Weights of a small GPT-style language model, trained from scratch on English Wikipedia: biases, untied embeddings.
MLP neurons of a small language model. Each row is named by its layer, matrix (up: input weights) and neuron, and shows model dimensions 64-159. Each number is 500 + 40 x the weight over its row's rms, rounded and kept within 0 to 999. Numbers have three digits each.
After each neuron's rows, "fires on" lists the tokens most often at its 100 highest values on Wikipedia text that the model never trained on. A number after a token or word is its count.

L4.up454:474484525502478544475507465473464454406501526598480576497569466513485475433540478522497557472552506437453511491539442532469456439478465538541497534444486477523516540542499513522448439436551514499589486538452465515586508548551530460463554476491542499556589505453452527436451484479432490549
fires on: "or" 21, "y" 11, "and" 10, "aj" 6, "el" 5, "ul" 5

L4.up22:472496491461512525488484454467490430509478516544546456502519455515449519488498531564476497505570514542589459488501433554490511500452441519527482471524538487469493479478500556483415498496496503501484491560515419503579499434527537528483522441500511454470493521488500427488482565484531501496
fires on: "th" 38, " th" 26, "st" 7, "un" 6, "rd" 4

L4.up382:454422510539507585397522567536459476480512539518451485516520554608508519531472517434499497463549465554490523544501447491463512449508529604508463478451461583468510487512475570462516502520529544450538584403466519533530489488509529504508554470467439516494496561538516495506512513565476429496
fires on: " U." 21, "." 13, "ennessee" 5, " Texas" 5, "hatt" 4, "ct" 4

L4.up376:479461499461487459467507503466512481514497468472517463478478529546553508448511489566515550519546605473472509469487434538435462432491449552486486604481460490530499525459541478481549546476477473582515544541526460443486484584487475498487570433426529547494524549546496527515462498459439506457
fires on: "y" 19, "ic" 13, "it" 8, "anding" 8, "iv" 6, "ay" 4

L4.up96:497481555495552547512434550466521519568474468480492466581431528477518514504415494519527456508495574535561484428507577470520426470423454500448503528566471483556479458550525444500478490464508489515560464533485463431410454423499468520453524501528476514526525529493536460545511483541554458501
fires on: " San" 19, " U" 12, "ter" 8, "w" 8, " St." 7

L2.up127:437441479481526576514523523472459526466533438498570434500561526566455456589460459511480451468460467545457551402451537493567512526594475539518498540511465513495522484559505438532475504499556520503487603451556478468527499470501553569518531484489557538466503520495551488515473452453507490529
fires on: " King" 19, " St." 12, " son" 12, " Mount" 8, " Saint" 6

L5.up326:491430497501487515488481452543555561516459514428445530470573528488538477546515559548452585526484554476484526527492576488464501438502589568461579526445500553475467423425564458476545496411497498480550505530500497556509449487565475532570532494475528555535440487483438507485467440470589516589
fires on: " what" 20, "at" 9, " fact" 6, " of which" 6, " family" 6, "17" 5

L2.up183:420567472553462534494530521482514501483459467491467447439476469509465465552487504489488430499483490560480535422505524524493558510552443463509543595513500544500488524467490518539536538499538496516450535507542452478546475544450410536527499454520487535514552502451556483433506516518515534470
fires on: "r" 21, " arr" 12, "v" 10, " str" 7, " Str" 6

L4.up173:448466527505457500494476498503479431494528506529431516481394517463528453508465496582510555529493463487512514528580470531508432499455534548530497398437506551538582422540508530548472480466512431552451486562590457450478514589497495451512522523503538465459419473427505458515506462548537537552
fires on: "==" 35, "|---|---|---|---|" 13, "|---|---|---|---|---|" 7, " ===" 7, "===" 6

L7.up283:509494517475560436460473512527467454486539492499479554487523527466515486490477492449474517487454496524491496507514458558532547522486509560462484531533574440518465489521430500436488501515482524450568529556513411463524468491539479541572458496480473489472560593466537499506459479476437581438
fires on: "ar" 17, "ary" 11, "ed" 10, "ic" 10, "th" 7, "ian" 6

L5.up386:515602503515547519449528497529554551531433420457456527546473471506508457416547521467477489488472557489457504496534471562444440498497509441462468517518565502489487521455517451517481510542517517515461487455482528534514467529525552492516458501456520552564449537586551604510487472522538484517
fires on: "qu" 14, "ep" 12, " Qu" 10, " Can" 8, " Wh" 8, "ro" 6

L2.up487:503488523453550444493445494493517470589433517493572565506545503410480464503481470536429479528454494501502458471519592480496447476523476481514537513543555521491503572559540515552544482419514488510502418472514513483562537428502520517485466462477488438536486482533508574531487537518527453541
fires on: ", " 68, "w" 6

L4.up26:471470449520499481470517502487484506449488498556481519474551552476559593519541510490437506571507470477476542502516408511456470463533562473475468441473501510408429443479575502540473490559513500480459450537470435428468513484523450470475476535578524573457447425487496527536482471483469482518
fires on: "i" 27, "y" 11, "al" 10, "ar" 8, "ag" 6

L4.up123:437557514513435517444480578510533535463451403473482438563488461444497551566497483494517562548607487486502551504524574470527504497517514485528540495467534523560561475513478476582538506426554520490488408462499446555447533466445482513496468508443471518467504422476531446519560502561420556499
fires on: " un" 25, " main" 20, "Un" 8, " state" 7, " stand" 5, " well" 5

L6.up307:488458481517463522459435507535575554471464505568498492465522437488488442543518526529521522533530524456476521473494491457467486452518483446504504463488512501415514435539495526495535506526570474416485501462491450562548563534495518516501535538481487495444476442499472479498546505523477528570
fires on: " t" 15, " form" 11, " ob" 9, "ip" 8, " ch" 8, " P" 4

L2.up343:480537509437512577465490501532519598536546546506501489433504531519509510469595468523459517449549425512441514468542478505516556467471554465498485508433522514508448452552502456466471478548503426560516494482490518487563408493499524492445508480471528592489434471507504515521518526548504395489
fires on: " Ed" 18, " U." 17, " W." 13, " z" 10, " S." 9, " R." 7

L4.up76:519442476538462498517484490499529519475459550533482474460476519468512476544551528498506499497529546531506527486506519511521562490493453495517516495448476454518538490511484410464514527489534469494532492420481534510596475528552476499471481466443460436446471481543524484604450477510460437464
fires on: "\n\n" 36, "c" 10, "78" 7, "um" 6

L2.up283:499538528495488445451525474523510595473542437516480491494475498487524553578554513504480576486515509534453465491462529495499524507499525402590518433505461570510485446499510538492467522492489438538512457492489435555661466536471536534446450507508527534524466449503467515533565539504530514442
fires on: " between " 11, " from " 10, " of " 9, " either" 7, " around " 7, " form" 6

L9.up482:489521530480511475486506543449474528487522571546549538516461477493510551545468538447467486511452498564432475500503499547497582491500463503442563486417517470476526491541498473482507573544455476516501535502474462508467511545508449617476413429464487526544489481554554547481445516476428482495
fires on: " J" 26, " as" 11, "H" 9, "o" 4, " Gu" 4

L4.up244:487480558548581503532482531516553532584504518564524490442494502515540532486483490487540527494501512441566505492466516510498522520477482444520511519429484459494461496516503503553444444549456529501535469476459520483433492504453536503409495481561469456546431491449573539460490461489516521465
fires on: " e" 31, " ro" 9, "ol" 8, "re" 6, " cons" 5, " free" 5

L6.up116:511486470510566485546504472399565501482434499530478508501472532502548491451550452466505523527497488477599535496467524463402561501504474502523466564521507472497437473495479489498470499481556485499477555434522550527465568481502554538529522581549532504518433521493530523468510536454482539450
fires on: "\n" 24, " the p" 13, " Mar" 10, "bor" 7, "ai" 6, "\n\n" 4

L4.up379:534501525467505456533410487516519454514498485538500495477538480513469422490421458447462486555508480516498505473512534486493568460529448523403548532546529436401495559506470467481506537448501525424548461483477421571402520454543503508434507468466482503480512487522493485583503553459530373492
fires on: "ure" 26, "ore" 11, "and" 7, "–" 6

L2.up270:488539488495494521435510517466565496480480489537498466541460460537518543505518502452480562514540513464547502523537490514433504472510543441496494496448529585465422424562478455492550477480484451377473475556454491498512526419503491429528544464523515483516486498552482538470536418522464431526
fires on: "en" 15, "an" 15, "ad" 10, "ber" 9, "end" 6, "iger" 6

L2.up243:553545426519392491511459521430492448424451560503502512532531476472487505467471505515518514474488472500501527504540454476453446496480520550542512487480520579564490498450548554534555523528518588553571585538451434544497607518489514450535488494424470568528478508531506495474497514523500539510
fires on: " sp" 58, " Sp" 15, "p" 6

L2.up66:441479526496502415598484530465453492566546488455520499475460501508361422475524503485588580512504530478472441505488525440525515494568492537502500492466543563533512539552482452425488491495432519516517534471453518543550539482552521583508459482464444533537470468562465524480484421512501483471
fires on: "K" 16, "O" 15, " Kh" 15, " mot" 10, " (K" 10, " Mor" 7

L7.up390:441449487424465474564449534480487492458513487580492517533492466495497525543470470570497544545468460463437583508498539519506520492440573495455504523508504589401548495477491526523493475501466488465469487547490499515451478597555593562515446507609432485493512510479471436506560501515493511572
fires on: " and" 23, " ft " 11, "m" 6, "us" 4, " and his" 4, "ides" 4

L2.up247:520518480553584532457421470507570512518452396506527530541483547445528534559506527464536591469512456442495499573503574499525539554506504573509524491480493540464456521540477495581485480557550540546493576487396511481515510464497428529476538490516449459485549467518434513480564551478445475529
fires on: "mathb" 17, " reb" 14, "U" 9, " ar" 9, " sl" 9, " rad" 6

L5.up286:572544429506449508566454451472536578524461487467534479490537487545489521505585541498520451580529504510445483520569475494553504453502511501479494476452585532527575557487456441451443514485563497530524505530498458457491500501577443462476515537545435515501511436450440499478499527562516450497
fires on: " what" 18, "at" 14, " sat" 13, " that" 11, " Wat" 6

L5.up34:485444473483471497446502525517463432612444486483489528493525531566478514526482491492607500499474471467424460463536412478421514480471482458489431482485530549469512525507544451541531509474530454535519508557546510527488517516516495482440510499504525516442508468502471527491489468516530430503
fires on: "al" 21, "l" 15, "y" 9, "ol" 7, "igh" 5

L2.up192:456536486515495546466487470501469467465586489505449533549562509469490488507429510500524492454517488543532487511472608503518492545487498569501500503509488516562544476530566445505494489458513509505548483499510523403459603479505428548491498469486438502538498453495521518551474507520465489517
fires on: " tem" 14, "ater" 14, " Har" 14, " Sh" 11, " expl" 10, " att" 5

L6.up352:514498523552524519435394529482481509450479468519570457567430469543477526439471501474470421483483481530450456554570515539521435497555559478409437464522451528522517547499512484443526440542466457481473530533437494565482515467462566513564528465527480457437481535528444543528541550524463571491
fires on: " ==" 23, " ===" 12, "es" 8, "===" 6, " games" 5, "s" 5

L7.up97:497490436502565505557440550476443476520522515497428502474468464470533526556546493511504502459543455478488494559506502475542494518507516513534468583470482592512520478530493507534581506454592470459521584452490471397497533553496521516469466464456474446527513547481465445544455535556541464487
fires on: "L" 23, "x" 11, "b" 9, "l" 7, "ar" 7, "n" 7

L6.up235:561439482449544454503531528527482518497509496551537542549511506400506431491541504443456512558498457493431516504531505452524532451533467411435451500483510509514494540476501511511488472513474515536504490452479505529502560437542562455487448498491472475492494559499463539546495471470496448428
fires on: "," 29, ", a" 11, "i" 6, "s," 5, ", the" 4

L4.up27:381483484507456507447463514565466531470471463463525465540445515519521542532516554468510543505481440514544557542555449516491583556463524475438478533516490421571448542427444504493444522449490487499535468469360488533437565512466561530476458537488511522515477555550496492459515504522528537542
fires on: "ted" 14, "ued" 12, "ited" 10, "mad" 8, "ized" 7

L7.up349:464438479569544520555456565447520489498491468501506566474460535562460507518491514451482518468460575487457519445498459542494438439470560579478548437538580580500487573605484468558439522480500527501434525633612473474547569468544500539457444437510469545517516490568552471493531463471477507563
fires on: "um" 19, "–" 17, " that" 9, "us" 5, "-" 5

L9.up144:470511559481439530511512519519462442502548481524400536535495514464439552485517523468452487502543409505457507471522542499459535543436564540474503479464580538456513460612551474477530411516543561521490471471558517523516458482456507506476557488514507587467497501512502452453604415575445517538
fires on: "ia" 16, "ella" 15, "o" 9, " R." 5, " E." 4, "ino" 4

L2.up252:524502489487554571516476482454570547478524501434538561478515482473491452475516437559570478496426480530369529450567527443513521486520500471569535496515560533564516524510539471583452482515438492500498519559434557447534507489460528466439501514437456510461477470445532467478529483465412494530
fires on: " Ed" 22, " Red" 14, "R" 11, " ed" 8, "d" 5, " Bro" 4

L7.up281:504464502583516443527438431470541493440465544546453508524496502560521479517431530519518461518521448484487501557522498514535491570542464580444456533515462490472513543507517484441529566557519531503474443521452513463475472445476529419598482565453484510470485556439451496487517479511536475490
fires on: " and" 42, ", " 9, "'" 5, " Const" 4, "ons" 4, " of" 4

L2.up253:477535525460518545542532431550463454490486509524560487483492479538453457531554490509531549464535536456484552507589539539522501503464507482527533475468457538543489490564509565509456516512507525531596480488414451548507492419570456451473475534528482529455493453482480520454495468472442503489
fires on: " U." 16, "CA" 13, "|" 9, "| " 7, " Os" 6

L4.up252:468485525530495524507481498535495505511494481513438522493504602476496433453442468493460467556502520492419488481486516493528479516561509388600434526614473527540454565476512518574535508479534505489506523470493512481517518457583468547499471468464511487499513499482437496501500427555519522423
fires on: "k" 22, "c" 15, "ec" 7, "os" 5, "her" 5, "j" 5

L2.up440:487521540418500520562505522506503556569501458515453535464470528525442463518573546413570545520567474465421493487495497421483516387527461568477448509418476481492448486416493502499525469496414477530533462529432500503516438478558504477504515527570497471495521431500508476441546505562471539520
fires on: "H" 26, "h" 18, "-h" 11, "-H" 10, "- H" 6

L7.up139:513489491417535508484511474448502537522509467476558529481482508466518546489554448475582510525466494490496497519607528423401489418460521532481519426444554561490474489497502505502496551445520546555546486501524475504425534480431553508488523508483551471478508504631454597567444488495483512555
fires on: " Al" 24, "it" 12, " All" 8, "ic" 7, "- Al" 7

L4.up492:447484521450564549540515491526593528524569591566518456487428516564561474520516532496513527554599509505472478544508546498513559421510481447509500441430475509491488422416481516465542486469518499478500428572499473419517536481445459511467517489494481512488518501597527477495499502500448528523
fires on: "\n\n" 84, "–" 4

L2.up472:507476450503538460499472509504513524471531551500544522556563474499422535485457504449469558497509521473561455515507445447464521499459424485500526454513517526488453495476456549510521546450478477561535556568470566542522391464505539558589562441506489462563484491512529484511536446537478495511
fires on: "i (" 18, "ak" 7, "ic" 7, " in (" 7, "in" 6, "ose" 6

L2.up108:475515474489496580497470505575493490543421472511501515531469611499520477509565504421439516517523396478504484496537502536476449493495428544501602486507425453448524546543527448487508601495573474558516456447511523438492513525443499512550478522429505481521439478516506474572485512472451477524
fires on: " res" 30, " oper" 28, "ph" 14, "ater" 5

L6.up189:492486442491523437487509447515460475481500493551495514475467492515510546513509488449518471542463523519533467505469483502489492455465472459536474500450490505528526489467519495471501549453613491439513474580424552487453563516451539457536449543390514583498503524535523584537527457594498570485
fires on: "\n" 49, "\n\n" 15, "." 6

L4.up51:483515392564433435455444480474534588461488500463511467520579558468500468545475499514515383454479495519503463494490460541520569470537519582486441486546522454475497496494517537469536466445450453521481445540543491481484477535502536527491503454458537517474506529561518534536465487511460555475
fires on: "ab" 15, "ar" 15, "–" 12, "j" 9

L4.up334:451441489492504504484517494515526515547464473490415480402485529522461522446455477421560490475527466507503532581517512487498447508534585498505495487503434502511426436453453434540493486515502534506560581452473508585588501539493486469461437488529552569544504411469429502432583462522573507433
fires on: "ar" 27, "og" 7, "ot" 4, "b" 4, "am" 4, "om" 4

L9.up366:547551495421539528386498574532512535471487570505535486470457515537490525476542406425502469492404470508469489504461508484519527499512518538584481482457508507488538538475464426469544546497490558465582477430521462441515486600501520571485573516468456506497568466486443478528517460513503535507
fires on: " w" 39, " p" 7, " are" 4, " with" 4, " mass" 4

L2.up277:526483538482528494527539500505497490438504490574523496458417553439484522504475474495507559555526419483495470529460523479556433477519552513514515532431502463526462439520521510542530455422484419431588511543479561510457536489504521567450527489494471513533495514456522476487504519494526506545
fires on: "ert" 11, "est" 11, "otes" 10, " top" 9, "ograph" 6, " census" 6

L5.up21:512519424502438544527430505551507500510507527524493486555449533434495480500452546476495493457399455502446462516496535557426605484530496517551473548475532546487545522480450495458514465568497483422485472494494492422564466505463549567539450552533456517518500453508477536541524477483420550442
fires on: " " 16, " port" 10, "p" 8, "tr" 7, "s" 6, "f" 5

L5.up295:447523521558492455436510469536422490505514417622485537517470500443529536426515522484532483552468486462554498512493503431471551526443460467487466553525503528564551526522497571490473525522556482530450451444496459499502464437493551532543514516506508550495426441557543538566514555515467511550
fires on: " most" 16, "ar" 11, " only" 10, "al" 8, "020" 7, "ing" 6

L4.up486:484499486477518445539482480510491538511506428441484502459504484535488464478500468543527547524546499453486557576545540575507579414416471485563458465501493438515453421490529538526498480510474496486466514493483509472503539489559433456468533494497504515541489509532531485525564485482476493444
fires on: "em" 12, "-g" 11, "el" 9, " an" 7, "ur" 6, "ter" 6

L6.up211:447537464550515538462512513448453451449494531477499418574560519448519538526455499452523508612509497510486486514429521524469457491469534504501489537536499537565487462457465610545519441435464502519535493507477572466489497521528518578533405456442511524564497555510519564490527486536488572501
fires on: "b" 20, " up" 10, "und" 7, "v" 6, "it" 5, "eb" 5

L2.up153:491463486479464494493537429503530489563428480504491491494516408525500452537553483431477527493454549456488495486538548487448574535491473549497494547561501459581509499533491493497480486505574415571545548480492550511582514536486461526504465444452501542566466468479522497520538545531415425509
fires on: "x" 15, "n" 12, "m" 9, "e" 9, "ean" 9, "j" 7

L2.up137:559534431459469475512518536491526598529534431482511552447493488551470490443492469501555500505529484482517469507494471449544483460417516449501524389474511511489412458505477425573473490455510481496543494503426523507466494484499488499563547554511481523459554490560443552530571499513517445413
fires on: " no" 17, " y" 13, " squad" 8, " Kar" 6, " | Y" 5, "NA" 5

L2.up260:460503503470450498519449523486520498471503521461527499456516496520530495457493569509527504571467545569469489623462533535466474505484510399545493466450456494510489390481526472518469490484468473468540493507488522461533552544543519532455537524432500506511524521516465483482389476570494475510
fires on: " trans" 30, " TV" 14, " sub" 14, " vol" 6, " phot" 5, "ub" 5

L7.up72:547524458514517551476461450420455397536546531579498538508482531517428496481528499519569409518601452510451456490487395476454487520513519518547502548522531429530469520549492536468496549526452488546488477514481501507517432518491551505454483555504546547509497528523465534443439444486479519466
fires on: " all" 37, "it" 9, " one of the" 5, " All" 5, "all" 4, "iss" 4

L5.up496:497514569415566457464546568520474481513430432468484436477492440508504556532506508455522506486477530543521530519585532492545537484498460553544504601550515528472481504496469518477501462464565473545485550496517480518493483432498492532512505466523550414463518435436515541563538439536474540501
fires on: "th" 36, "st" 6, "act" 5, "ar" 4

L7.up298:515530436480552492529450551526487537489508515482554492471471556448577409442500433492489507501433530478524463483515483565484528472543533438495467485552470511558515526462542495504495505515511493527447557532502513418451542510459448619466574440462446499519497474480562515534469525487534493408
fires on: "ö" 20, "el" 8, "le" 8, "v" 7, "w" 7, "ol" 7

L5.up328:462453531541436496504480515490464464442516505563490486501492567509475393437525470563532448501549557465487467476518569559494489455503566500461485421480588536469427496483423488531537475447430558459472509511470515523493549484560526487532540458501458555497474538463532537431570498567552524470
fires on: "–" 54, " Brown" 10, " J." 5

L4.up429:440507475430526497438446527453448514522486542474532464514478516526508475447500473514496489521515570507517579548489507455500501510497441440548514523476537484532483475503482519501455474463526550560463444599478468541529456522468509529501505512546528537493504493494451496565432478480493456543
fires on: "t" 19, "h" 8, "akh" 7, "hen" 7, "ich" 6, "ch" 6

L4.up276:554507486469524472508595495484516568505519521481504557468416488477519540572463492456503515410454526513525564469580505550447496485543546494484491571473506453484529452526514472515452481450560522524455471576484524538453480533461563486493507499442465465514450392482513571508482474551492474436
fires on: "s" 19, "f" 14, "j" 6, "a" 6, "ors" 5, "its" 5

L2.up89:544484460517487579512509449448518497555513466472538444532433528484489596501504598539440483518510496553491472433446494559515457453496437419507526562502556514424543490532435511551525490433545455502509411555470472517546558522535603500454541549509445509479576524529489488516488545484499571507
fires on: " Tr" 25, "od" 25, "tr" 17, "r" 5, " said" 5

L2.up84:497488486439426466524477510489516555520485498490517485479536541561595505510540522510508469532482514468484535501456511488461534479539545521475547512569568453475475463512470545488516431455504531435464502503430527497504484520506523512533473460471500570477528447482544488507453484524622496471
fires on: "–" 32, "It" 6, " alone" 4, "–present" 4, " It" 4

L6.up29:498452524494440498480517555510525557552528447534475451547451557506458506454565507449522415429473541490510512497555512551510577495512512480437503515610498446514494512527545516520450483484490431573482462615527459587432552536523454496482475452430484472540509438471508551577486465524552515457
fires on: "ut" 18, "iqu" 13, "u" 8, "ak" 8, "re" 6, "ay" 4

L2.up188:489526500570591502492548445525449522481509512498570527473505545489520513538504484587528594436495477532472528502461560571522496479488451538519439475516476479518499466563530522472503525439467502535598454553475473507449530432521543575479506441512500499517441436507508496481536519580488455502
fires on: "\n" 62, "| " 8

L4.up194:516460472509515559519563549518501520437485554576464471515510548494492504493524501483503535536503514534577392502496542544439599528534477554469475514577501499493495408535522469494468467542517546470466502515503550510462455515488469523516462486419544509486515414528559512457475477465498519491
fires on: " he" 28, "at" 10, "." 8, "ver" 5, "c" 5, "ha" 4